{
  "num_hidden_layers": 25,
  "hidden_size": 224,
  "num_key_value_heads": 2,
  "norm": "rmsnorm",
  "rope_fraction": 1.0,
  "attn_scale": 0.125,
  "init": "normal",
  "lr_head": 0.00559,
  "decay_fraction": 0.586,
  "decay_shape": "linear",
  "max_seq_len": 1024
}
MLP neurons of a small language model. Each row is named by its layer, matrix (down: output weights) and neuron, and shows model dimensions 32-159. Each number is 200 + 20 x the weight over its row's rms, rounded and kept within 0 to 999. A neuron's up and down rows have the sign that makes its largest values positive.
After each neuron's rows, "fires before" lists the tokens most often just after its 100 highest values on Wikipedia text that the model never trained on. A number after a token or word is its count.

L21.down610,218,190,161,210,191,186,216,186,219,214,197,175,209,207,201,212,207,183,228,196,189,193,167,244,191,211,197,244,145,200,211,164,216,187,255,237,197,183,171,209,234,191,201,231,242,218,212,209,189,149,190,178,207,193,227,134,204,221,195,198,172,229,213,219,197,193,189,202,204,202,218,178,188,184,229,215,196,184,181,205,201,187,208,207,195,208,193,228,211,196,211,190,180,179,191,199,229,215,224,234,223,166,215,221,168,191,194,184,176,220,208,205,196,242,216,192,206,233,209,199,208,192,227,224,227,221,222,177
fires before: "20" 27, "19" 15, "ces" 4, "ff" 4, "10" 4

L8.down308,178,207,199,197,189,208,205,178,185,204,213,212,210,169,205,198,177,194,209,190,190,202,204,201,219,190,197,252,211,188,176,220,208,167,171,183,206,193,180,197,176,203,203,195,222,195,210,191,192,183,211,204,215,183,215,201,192,205,206,181,221,215,184,202,205,174,192,181,195,188,203,232,205,210,205,204,159,212,210,201,198,196,203,190,202,199,206,191,231,199,174,213,205,202,185,186,203,198,186,204,206,203,197,253,214,226,219,197,198,198,194,184,204,212,204,204,242,207,211,6,217,209,208,199,176,193,197,224
fires before: " States" 34, " Kingdom" 6, " |" 5, " in" 5, " (" 5, " Arab" 4

L21.down417,174,231,182,204,182,227,160,197,222,172,192,202,216,154,244,181,178,249,173,198,205,198,189,227,174,224,202,219,187,193,184,160,186,236,186,198,183,235,216,201,176,241,207,180,215,208,204,171,216,195,201,201,208,186,207,214,222,196,151,196,207,198,170,180,197,161,207,184,177,185,206,182,184,156,213,192,229,176,195,219,249,205,247,211,194,192,181,217,186,176,203,198,235,193,214,210,172,193,183,213,218,197,211,232,200,243,203,212,210,205,202,170,231,180,208,170,193,220,215,234,234,215,216,209,167,198,170,244
fires before: "ot" 18, "R" 14, "ov" 11, " the" 4, "berg" 4, " United" 4

L8.down98,157,207,216,185,205,244,221,199,226,192,186,190,198,206,190,240,210,212,213,165,221,210,227,207,219,170,190,211,210,191,173,173,172,215,163,230,207,191,181,208,179,219,219,209,209,187,171,197,222,213,193,186,194,193,201,185,201,213,242,212,237,195,201,186,172,220,228,204,204,180,212,160,189,174,177,209,225,181,233,193,188,229,183,204,193,192,212,196,195,207,212,205,196,178,204,213,217,213,176,204,201,223,201,171,226,175,211,192,192,217,194,213,216,139,177,187,231,215,195,185,177,183,193,212,235,217,219,231
fires before: "=" 45, "A" 5, "G" 5, "P" 4, "D" 4

L21.down6,200,187,193,204,260,205,179,221,207,242,177,201,201,202,193,208,205,222,225,233,236,189,183,190,169,203,202,167,165,209,213,192,192,178,211,226,187,205,202,218,217,198,188,187,234,231,173,226,210,166,198,201,195,187,206,220,206,202,198,199,224,208,177,184,170,226,181,178,221,203,187,202,223,225,174,236,189,207,207,203,190,230,237,235,202,219,168,209,178,160,218,212,208,218,202,167,217,172,191,210,220,187,238,215,156,217,161,239,188,195,197,202,197,215,225,200,216,195,167,184,226,208,199,188,195,211,202,196
fires before: " |" 51, " (" 10, "\n" 4

L22.down442,220,209,238,208,234,227,188,207,151,221,205,212,209,174,180,247,202,217,187,189,226,192,205,199,153,200,187,184,201,203,202,184,240,197,206,186,210,192,196,154,181,198,195,215,204,192,160,186,221,195,234,183,154,146,217,189,198,211,175,225,175,195,198,225,189,189,196,175,232,164,206,205,163,201,222,183,190,203,181,197,211,166,199,200,194,200,174,175,239,188,215,212,207,226,195,168,213,209,201,187,204,201,192,233,223,169,199,230,190,224,190,197,228,216,181,187,202,219,199,174,164,169,209,199,196,211,170,185
fires before: " |" 56

L21.down112,178,229,223,215,203,226,193,199,182,234,191,207,221,212,179,186,184,197,185,203,186,205,207,180,190,195,206,176,203,195,181,177,202,207,203,238,191,207,188,190,215,211,177,212,197,171,224,224,211,221,156,224,185,225,221,202,165,188,229,190,243,194,176,194,205,225,157,200,176,211,232,202,189,220,221,181,187,210,215,208,224,196,177,170,191,196,194,188,212,199,228,207,226,210,185,195,204,203,225,209,215,195,210,202,183,220,187,192,207,196,200,224,188,185,164,186,147,208,193,190,207,183,194,179,198,192,211,230
fires before: "," 50, " with" 6, " is" 4

L18.down758,201,215,227,195,221,177,175,201,189,207,158,212,200,211,199,209,182,163,197,170,205,158,183,257,273,210,227,184,189,195,176,196,173,234,186,227,192,206,193,209,189,206,244,233,189,211,195,196,210,216,218,212,230,226,228,200,190,206,218,199,199,173,202,156,189,182,182,233,167,200,174,193,216,194,209,173,235,206,203,170,224,220,214,236,177,245,220,215,188,206,225,202,168,181,219,246,223,186,212,202,181,203,217,185,211,204,211,197,211,179,204,199,167,203,219,207,223,165,227,199,168,235,166,214,198,205,204,184
fires before: "20" 36, "19" 17, " the" 4

L18.down434,183,192,209,212,200,191,170,236,175,199,211,174,220,222,213,180,168,214,196,218,228,188,191,225,151,186,145,236,180,186,215,230,211,229,182,193,164,212,207,205,226,217,212,226,206,200,216,189,225,208,192,207,223,222,212,224,197,173,212,200,206,157,202,187,202,216,207,181,158,190,201,183,195,215,197,201,222,186,140,218,191,222,195,208,201,216,181,172,208,200,141,213,222,252,203,199,211,196,173,212,254,225,190,205,225,192,187,208,201,200,210,206,198,212,189,191,196,213,209,154,206,233,176,177,171,194,201,233
fires before: "," 84, " |" 7

L8.down537,196,197,209,209,195,221,184,190,184,193,196,213,211,206,225,206,194,176,202,181,190,200,218,156,181,194,184,203,223,222,175,220,209,195,205,201,203,224,228,207,191,189,210,192,181,179,238,183,204,185,206,178,219,198,229,211,223,164,212,176,183,217,205,194,200,206,168,177,193,189,186,208,229,132,207,199,201,205,196,230,200,197,168,255,226,207,203,177,181,183,207,186,246,206,216,208,189,222,182,194,176,195,194,245,192,232,195,226,200,202,231,206,184,186,177,171,189,211,218,232,179,203,221,191,193,204,220,197
fires before: " the" 40, "ag" 6, "st" 4, "w" 4

L18.down548,199,212,183,217,217,173,214,211,206,212,200,212,206,197,180,205,214,203,198,195,185,188,208,184,135,172,224,192,167,173,156,235,210,194,231,244,163,223,209,200,175,210,215,187,223,195,213,187,220,198,207,187,204,224,187,212,174,200,210,241,185,148,225,209,209,215,214,248,230,147,211,225,195,171,213,246,200,182,219,199,210,210,210,235,180,220,193,220,211,188,243,213,208,176,233,200,216,175,187,164,209,180,230,214,198,199,225,212,201,205,199,189,212,186,193,196,203,221,201,233,229,222,210,192,186,188,192,186
fires before: "er" 41, "ar" 5, "ers" 4

L3.down675,192,215,211,206,191,182,156,202,210,188,166,209,222,225,211,186,207,201,190,225,184,181,168,232,162,182,190,203,188,234,215,211,171,215,223,225,188,210,208,162,170,203,205,211,205,223,203,171,220,170,199,213,195,170,190,211,211,191,212,199,185,184,205,183,191,223,244,227,170,195,206,225,180,192,223,215,194,202,197,193,198,190,230,206,224,225,188,196,197,200,225,210,198,202,201,204,219,220,212,191,175,199,192,187,194,247,231,207,152,201,166,192,188,159,179,214,206,200,222,217,205,181,197,217,194,181,162,203
fires before: " be" 16, "'s" 9, "ing" 8, " of" 8, "or" 6, "ers" 4

L6.down894,163,200,206,191,208,192,223,190,228,230,201,181,175,201,214,200,183,176,186,207,217,155,191,177,221,175,207,222,234,217,253,178,199,194,256,187,184,220,176,202,234,207,197,212,203,191,212,183,225,200,211,195,203,195,167,187,191,198,181,223,218,198,174,158,212,200,211,210,242,207,183,216,203,228,208,215,202,173,205,196,209,192,161,176,222,190,208,188,176,185,189,190,203,217,210,194,186,180,200,206,195,185,205,194,210,173,224,210,218,191,200,209,188,219,226,253,174,195,215,107,197,244,222,196,182,191,175,201
fires before: " " 52, " that" 4

L15.down480,220,193,206,208,229,185,212,182,201,215,176,197,195,205,184,228,210,132,184,194,168,180,190,202,238,226,201,182,177,200,221,230,220,221,214,220,212,197,200,213,180,202,216,213,189,206,212,202,200,211,244,182,196,232,170,199,179,204,222,199,211,213,184,172,156,225,212,188,202,176,191,226,216,170,228,191,217,204,219,198,189,166,172,220,225,177,197,191,196,190,233,179,209,204,191,165,203,219,207,218,216,210,220,177,173,216,223,232,192,211,175,221,189,167,234,169,197,188,226,185,208,219,166,250,179,223,219,231
fires before: " " 40, " the" 11

L8.down295,207,186,191,203,196,202,183,196,187,235,188,198,196,197,236,192,204,165,180,196,217,213,190,205,166,181,178,170,215,211,189,192,209,217,196,177,177,205,208,204,200,189,191,214,212,184,217,195,194,211,188,193,217,223,171,194,182,227,216,198,195,180,178,154,212,203,199,205,193,195,165,167,185,181,178,176,191,218,226,185,197,224,160,218,230,204,197,177,216,190,219,203,215,204,192,197,209,186,213,230,190,166,208,211,163,185,173,206,192,198,200,193,187,177,186,170,195,226,210,233,214,188,228,211,236,225,202,201
fires before: " |" 38, " (" 17, ":" 5, " " 4

L3.down299,188,188,172,192,168,206,184,191,202,184,202,200,184,236,165,219,181,185,227,209,189,226,206,225,219,186,223,196,216,180,242,223,214,192,200,222,171,199,195,166,212,207,212,199,213,196,235,185,205,213,196,200,212,229,181,187,212,205,199,185,230,165,199,199,202,166,204,172,210,179,174,200,178,201,221,201,191,204,177,220,204,215,193,217,198,193,217,227,220,210,220,174,197,202,206,172,181,225,222,202,190,195,186,209,233,191,176,226,194,168,205,207,226,180,217,167,180,208,161,195,183,210,172,173,194,243,202,240
fires before: "." 52, "-L" 4

L18.down159,213,193,222,200,235,189,175,205,155,226,191,210,223,236,222,181,211,206,179,210,217,168,192,215,219,205,213,195,178,205,195,224,164,186,220,208,212,169,166,205,200,171,189,184,164,207,195,219,191,209,192,214,183,202,198,164,199,221,190,203,197,199,193,184,204,218,179,154,210,228,222,181,195,172,185,168,183,210,215,218,190,192,197,196,200,224,192,234,209,159,206,189,219,231,196,227,185,201,172,181,192,181,191,205,200,219,208,198,177,195,189,186,194,231,195,204,205,218,235,181,209,246,204,225,224,180,193,202
fires before: "ing" 22, "ed" 18, "ost" 10, "ped" 7, "en" 6

L18.down310,235,212,211,241,200,181,207,212,204,200,197,218,218,240,198,189,217,267,217,204,166,199,179,244,119,185,204,193,223,180,206,200,204,196,193,221,180,209,187,174,185,194,186,207,164,220,216,209,156,200,237,193,208,209,193,206,243,197,196,238,209,227,161,207,200,217,219,184,197,174,193,222,204,188,183,220,199,209,154,209,193,227,230,216,204,198,221,199,222,206,212,194,218,181,200,208,161,174,229,194,188,207,197,230,232,194,191,204,189,180,215,168,197,206,172,185,218,197,167,190,197,263,152,198,205,202,200,190
fires before: "," 16, " |\n" 12, ")" 12, "." 9, " (" 7

L8.down723,214,202,199,199,167,193,218,203,201,231,190,171,204,203,171,229,205,210,207,196,195,276,221,236,195,224,210,206,202,223,207,198,202,201,223,182,192,228,193,216,239,201,215,172,170,236,172,221,181,200,228,153,180,188,206,199,209,187,191,194,186,206,175,187,216,199,221,173,215,222,195,189,209,197,177,200,203,183,217,231,201,175,193,206,188,194,166,187,183,188,210,183,231,191,212,179,204,200,189,165,218,188,204,191,194,218,223,207,175,182,218,181,181,183,190,209,228,182,205,226,204,200,199,192,242,180,183,221
fires before: " |" 30, "–" 13, "." 13, "'\n" 6, " |\n" 6, "'," 4

L22.down353,170,194,164,211,178,247,166,222,177,192,213,213,174,199,199,210,186,189,229,171,232,202,210,161,256,194,211,203,218,190,213,231,197,207,193,177,210,190,192,217,215,247,231,220,191,195,238,194,214,232,170,203,208,215,227,198,171,185,216,192,217,213,200,195,203,146,189,178,213,217,190,188,172,213,190,172,198,204,189,196,219,193,212,214,214,213,240,191,195,236,181,232,214,162,204,236,212,222,212,193,199,185,200,184,220,220,205,204,180,192,172,178,144,209,173,171,227,205,171,188,192,219,178,207,180,170,185,213
fires before: "," 48, "ine" 4, "ect" 4

L18.down175,172,214,221,205,212,194,212,207,196,170,173,203,177,148,208,214,205,178,191,186,195,157,195,208,167,191,236,186,188,192,216,179,189,204,215,196,220,204,228,221,187,225,212,180,240,198,175,185,181,179,202,188,182,217,215,202,203,201,188,215,206,204,231,223,223,199,218,191,194,205,191,181,259,200,200,202,204,169,160,196,220,239,211,222,245,198,245,201,204,199,182,227,156,179,216,197,222,160,193,179,182,232,192,223,225,194,187,168,194,216,182,180,239,190,215,205,222,185,193,227,218,226,223,196,212,197,235,227
fires before: "er" 55, "ers" 12, "R" 6

L15.down811,193,186,198,183,220,203,170,209,169,254,167,157,212,212,207,223,193,188,226,223,164,190,169,176,166,196,209,191,207,188,207,230,216,197,186,199,158,201,208,229,184,188,160,218,193,203,170,180,210,221,195,231,221,218,179,173,214,170,195,203,209,204,168,173,213,179,159,236,183,180,190,214,172,182,180,218,206,201,194,229,185,183,209,215,195,206,168,215,216,197,208,197,205,217,222,212,216,222,191,224,202,170,233,177,180,247,163,212,187,188,199,221,171,204,187,174,200,187,207,186,213,206,201,234,199,194,193,204
fires before: " " 34, "le" 7, "our" 5, "ars" 4